Part of a small language model's weights.
Size: width 160, MLP 448 SwiGLU.
Architecture: RMSNorm before each block, no biases in attention or MLP.
Training: 268M tokens, 8170 steps.
MLP neurons of a small language model. Each row is named by its layer, matrix (gate and up: input weights; down: output weights) and neuron, and shows model dimensions 0-159. Each number is 128 + 24 x the weight over its row's rms, rounded and kept within 0 to 255. Numbers have three digits each. A neuron's up and down rows have the sign that makes its largest values positive.
Before each neuron's rows, "fires before" lists the tokens most often just after its 100 highest values on Wikipedia text that the model never trained on; "fires after" lists the tokens most often just before its 100 highest values on Wikipedia text that the model never trained on.

fires before: "5", "1", "2", "0", "3", " of"
fires after: " ", " (", "4", "18"
L18.gate422:123107121112129130161145142132096113147117142051125123191134146159097131111111175086113118169130094124129154102126094072118091100160147134151146110098137124118142117128119116139128106129128153144109154152118116129099173127136115142156136153105105107104078099158142161132120131176127117142160141133177137134131116120113129171124150160128105123087155121093128129129112132106122138143111122137136130120105140128127137124077157128137047129152106098114099175046127144135133112144141139
L18.up422:131152116128095122132179144147129119127144106066109125171149130143108143099137144104126102135147098125099153099121140093125108121145127134193135111109125120146131133146148133125140132146095148171151151113131115126175157109155078159144093136126108146149097092142131165104157141147108107159133141115164131120121137108113130146152143160087075153118137098109143147122097143145138122145148138143124154129128105142085118089072111106195073131126092121109136161106084177158095096117132123
L18.down422:136159113155125134155134143125157110163138144112143095098135110081159146156126129154142148105097116145125143119087140139130139118127108125153115138125145129087066083153122124135101145136120088139149166141166171154186130102133126139123120123105118083153143140130132197135176122098121124152123104142108154130111147110119097116165139148087099116118094122126130147150148097190147129122081150150121104107121119115118134098172106114143143105089130094147186137119104191145128143113106135

fires before: ".", "0", "1"
fires after: " ", "1", " |", "-", " c", "2"
L21.gate344:168114114144179122097148116133071091161151138113128078155107110156161168149118115112116124145115103107110156119135104161097096124192107131112129110112145141135115148183141121136133138129101143114108112149147130170178140108100154138144109107132094109130132117133103134126093148122119098103124117080155105109152160088139147130103151163141127104144114156127111158090087139171097163122144140080100139123137161093125174110116155153133112160141173153175140132116105121137136099127127127
L21.up344:120114103115160126131136060136121127149136157089082126115118121117110170119106180100186127150095118102100134130148154094145110154117121086118136172103120144172130142157142148099129123114102103124094128130165120111151119117137097138131090119159134091162149152169112090155117163099076139147106188100126105135156135112116156102108149123148183092144158136143131147091112152142123129168096154113130151120148133119153138127096128128111153145129176148096151118115149125160127133126143145
L21.down344:159145123145133123140112100176119059167175101167134104137121161140157123138159117110145129095140154159114133126126160139148140142117091169178125132129142127129053127130101133137075109131153070126106132113094136138126136119116137165135104110110122113140131142151123126148133137094090123146097094083143109157136141103142132106105127137107094118157111134111148122116086143130131128121155138132085103113149148122113140101137111121117160129146146164161195127139092176181136167114124093

fires before: " ", "1", "0", "4", "c", "2"
fires after: "2", "1", "0", "3", "4", ","
L17.gate196:145141110123152128085118141102135156100122137146145109157135125147110143164130140128089090136105142106098158140047151140104116099164165108113113154134145185177144145166120109101135127111102119161133109146141109132133105093152172120129113136140115143085162121128119136135133127140134096149108167088172162090166095117093133150138149183158102127125138128160122170144111159145149125131137164164142083185105137130124083129146137135117111143159107131101110170121153128124135115116141141
L17.up196:086142141090129106123159130112139108133121135128128131163132143125124139181094138097137127141131136067143137143128125174132125086161120092148162147139162127129119203184133173084140159112127110139135132109100132158126126101098112122151115112128165125146116161178161109128108155156126120147147137133171112094140121109112121147134133168131105137116171104163130165115118111143131112132131127150146099186117153144123119089110094167148109124137133155113092166111093128081083118091105125
L17.down196:147111107157114127122135137145114096134106145146151117108134117127100118118148124164133106109151149136155104127178122148111126148103106139123132081110134104122070082090169122129096115134170136105105123108179146151124171143188108108150102151099140077147137147144153151143090099142136120156160110099116142160099143171142131117131131089139085133111116164099145140149138124159117100119120160123148153101139126103158123115123112100127138148165135111159163132150142101201154190114126139

fires before: "ild", "ing", "N", " in", "E", "il"
fires after: " bu", " s", " S", " the"
L6.gate277:103094136140135100126156126118119141147165118144091145100161127157127103172122078112141103109110113147132126107110116121126127139129136153115126124132128136106136113123120093132162110102132132096122146122190138149136162077172120089093137134105125149135104059130108138092146144145056086124111131110119126112145104100098135158138094151149136092097102104125139096181094123120116131130128138095146168121139125078147168101143101166087143139103104153106079156118147132154120154109117156
L6.up277:113174149104129151113083121101162120145132124114073142105134085113149119175119124112132141153102136147135161112125167158127148140138107094122139157111112164137144134101142138128175083136132145132178155095123129105168071134120114164128168127129161133059152131148123152113148141095147113120111090133113143136118107143103145113132152154135159123083142120073157067112131159124123133172110129100064105112160118105145137112119124145140087137171127121115134119135111129163123119105112146
L6.down277:128143111095140127130153140105153154112125173147157130129132129129125135109127096152122154109097136160132141095126142074145144137144160153164115131132155120169153128135102115161113164121103121128148159125192093127153130082161144091091153151135120150110108087142092184165155113159152094123137151164115137127106148133154133100127134138125149141144100117095151090171104157153121140154125111154114128106117152071130100105147087163115102154124163157125122117138139203164125132108125111

fires before: "le", "u", "al", "g", "ural"
fires after: " B", " b", "a", "ort"
L9.gate436:102133134055079145115151114144164106120111120103172106123080079123101151124079110110126104093142093149094151133133127122127158107139099127150108134109145132167150149105098105111123153130146116128110151116139066105146116150177129162111117124116128135144148116095120040102124130106127101128128144090184088129133099121158146161135147146119120164133128151100139123119129101128125117107131103112097159111124115139157114146124129078148121173175145139107110159112139130127143119142155121
L9.up436:135134091119114155125118147127155118115153122096101140128087113096106146085121139141110125107135110176094162099125115125115170102086134147109096105116142098138119134143121128095155077139112138130149110112101082109075178118130138157105133101107124167137157066120148122135123116113133153101143143107164127140138105081134128160120097145140101096177102131089097109095163073168126143094125136123136124115126126086129096162092149116143130168144136117109106146123142129130131116177156082
L9.down436:131118136112094178132164137139189094124135124120185095122086081142144098089115143097095121117140164134128123116133127192076154095100104145159086133138105129137094130076111170139125134165131138153143141137146100091160158107134134116129124162092133160168176115102150137099122157100144112104102093143147108094122088100148123160134126134116119126155114133126143146099104072129131130109165132137127128103126125121134099127121135092129137124120147115118163158129131160137124165154155142

fires before: " ", "y", "ist"
fires after: " |\n", " "
L19.gate34:118135150112166100093163113075149125118177175130114141128175129127142156132137120198110119159152121142118098110128127117115099100103162107153135146135109177151134151159072133146117139126134129121119149151167165113126115149086139127109110129094131140100131108117125129085154143114166085117116120100149087094142119139128126076165139145112139085152146138121112092150142097097143103113117123113115134132126138117183158112108185112122117155132156162140145117125148091113101095152089110
L19.up34:134157139130141128050144119077145133085143166120095097162155133130116158134137106133113125166126108117113139094106156118118100104086180108148149130138104140185126151149117153170149169124152139155112147137153139123129114138105153096109118134104136134135140137126105136112143154118161102146102153094095123108143111132124119097162105167081097076148120134175094138131171148151144091163139135123123124118154146125140106121099138110155100113119174121125149109162128075132111092158098121
L19.down34:091138089129101147120150128113116184106121098126085078125122146139147163147105148082085090136119104110137166101121148133098141095128104104144114089108127151140079114114132137125100119103141153125101151094108118177108128094119140170106122140115095150161128146151130107108124142115107129169108134118095088130118109102146114129146115113120109088144095134139132182087150159167105154135160118124183134088103164126125123157122119132142147082128118101125185130161104121122132152125127085

fires before: " "
fires after: " |\n", "|\n"
L19.gate173:135100117102107108129133109089123151145167134143100109144123148171119120110082119132118123186095131126146148123110114147138122109112132133124130120101146146165101135150100155099092171098127138119103148109099057147074101136078062117141074114132116142143135120152131112111109144125122154163144175104102157135146169153107109114131096146167132132132097161142075124130149134136138134181129120116101089153145163144148141157146157143162098133116125163126136108116148120134171156133140152
L19.up173:149073093085132130150115100129113149108161140148117074163107146095120121141125128081094143138122145105155145158117114151105132090162099134135131114120117128154094137150116158107124133107143137098165141122125118136102122110134099116124167110129097129119135073159122131102109130178132138123114156089101136154182161133119104131128111144108130135104107147127115134109174167100151168180130182064117110147156127117117147103131134155148114121162117153088113131130124117157167148158089171
L19.down173:130156093138105127116137108100156210132142098164158173142147150143133119130146120107153101135106154118137111142107132179144127101154137121114144144128106139128024164125133132108091146115123116121153137111127111131136114111129147121136134139117137114141142102116139153119118141153122121176083134094118115129150113156127109110128111150130121106141135128122125118157128112129150167138176155141119122128104144149109133165100153129128100132156112120099156117129139125127113255130132161

fires before: " ", " G", " \""
fires after: " |\n", "|\n"
L18.gate94:114085129122164084108128105154158149114123114135123098171169124106148152142124139124167061141092124113139165123115068113152146142090133130075165114137141115097096131165098110152106131134148146120055137121119131120122160101128163130095109131137096092177131103095155154087102123140096135134106096109167112143133129151110142079120130141123157127144098116095135096120131109127145122161151139149120091136147104085153122161124148148106101110108116166108120131099144125134138149124107153
L18.up94:151142099129156084103143093091153157154116097117131066129139137138103144145110132133127090130078138089181128167106132159158128113113168145072128162129120101135102164149114150105118092111155129147093132116116102109118109153131156105152123140137146118137139139150162131118108127105145198091119138110122112136151086144113163135116122105146135076118107154133147132149164130087164090128138136136074112132137137128144092117111122154093084086117106117124125135154181118125152152109121115
L18.down94:099173109139103089130142124080113161130125108120141087110131155152099139122157149139167119141124120079143108149085140124146111102134157127111116129116142097112041183105146109085139129117126130109118144113103148101111185104137124114147140135117119054137115130113128168137098134163135119114119137117121082156146123106138139134170118110111134141140119146150129136119125114093155136104124127133116140147091137140102100142132147125115110117125117125112115144145158132132152248135115120

fires before: " ", " M", " R"
fires after: " |\n", "\n", "|\n"
L20.gate102:091136116105103117099126117117123160174093127124089101181087164159141136132089090105132089127120136108154182124098120119162079101141114124118111103135136144140060153126114159117097138141131163086069140131099095132100167108152128146165139105124111110111139076128096130106115110136136150127116143126137157148139122158144137127138150160116125092096104127124125135106112141117164121177179161092124126113092137150157121148132116149152079093145107099103131138120151119138148152120134138
L20.up102:134105098146124102093140071130086144138165131145126085127125142157119148143143124105130116166137110118155119115103131139111161115087119110116132133110126177112081138108124112138123128173181157103107135136076132112080162075153103166125098113169097158156136123174107128102141141150097154161117093091124145147159137121121150121145143147138081123081094166132140120102176095121145163124159156129080107131126126158137147126138140128106132121148090138128115122103145136101161152156114117
L20.down102:122156137152118129111149114103147197126175128138122112151151128151116110105105135102129116134121142113130107110104127140128135100149126116122146139123120139128000160115120144116100136152141128090112140125096104119118142083142125121137155131132122093138139110157127161112132124144123144165095119135133118144139140117107139130145122128154105125109129137132147125123138117118143137104180154112140121123107140156136111138138129145109124111123120139107116125134135131112121255131150144

fires before: "le", "ing", "al", "l", "ack", "ers"
fires after: " B", " s", " b", ",", "os", " M"
L17.gate366:156075111114084176090159117126162135142130129147135122099112112171115153119187120131112122113135194142109146116135135110089159126156085119121128110130122144147131131082121135117155149137150125121109111129122096106125130122126137134096116141139120125120148109106124096063120120124203110102112110089126156089141181088135105126137141149145142158156115140128110080106139132139126109104141177120142128143067190155152112152113151135104101126163155136170134116109104132125125156136136131
L17.up366:159108151094131197112101119160163132114109147110104160064106144185091155120111126074111141102149167150121112090120153130111114139104060147100132083163158127115103096112115154140123132106138118134155117084101122105115103113115111129091173119110096128125147102115132121097069094109133139162097113149159095163134130149139116151118111159155137130155140134131081120123138097110119125085148114153143123121118123171114123141123124114118127131161125162143142142125105151113124110156135111
L17.down366:140109160124124129122106133136125145085147108159128110103129096154100144084121151085110108130097141131138145108141175151091124124127113162143130180153103111133118105094108183128087143125174176130119097139137086106110131128100148132128152147094133139164119120123106140128132129105119110098138125123165107126134139095154133134099125103144151151113133152130086113107122087125153121086075154126185117140105193137154093159118134102123123165161157130129167117150157153135142186146171137

fires before: "am", "t", "ak", "et", "ad"
fires after: " st", " b", "st", " d", " The"
L21.gate406:114132112109166119140129106091118155184113038148121124162123124118154101096142104149158095130140164148169155101143117089167122127139100132107087151089127099135177130118159099154136112131115132102112150137104130144107114114125127132103080137141119185114125093176131113089121121158117158134117119119115085119173124138102103119128110088086138138131123130117136130145136092125111124124078127122164131142101189118167116156125137108132109128131103141122100104094104154117155098121117101
L21.up406:099066128138130113128176140125136112154142132104080140145146131127155124183131106138157049112075148131147145135139125084144179130168098163139132128136179141106134131126083142142118113122092110112146141121152142100132110152141137137149127109180117119142139161113078110147114113130117134126181098164132109124154155116090123144135126104107123154114114105159071071148119135116089134115089131100129166143175144143121124155116121120129119106128140136119140103125146164152130165109144146
L21.down406:120118086196110121177096091140122112141156093103160149088143126130131137152123137178157111132095194115148128158144167165162137161126162159135131123141137105108120157118128159109133165112140114161103095079130143106144124114130150131112147105133095106115126106157133137123121118129140117098131149136123107139120137113103105136078117092093117142111126139087116182134134121148124177106141144138146104123102143164144152145143129111172097187129141109081098102111126098131115097107113091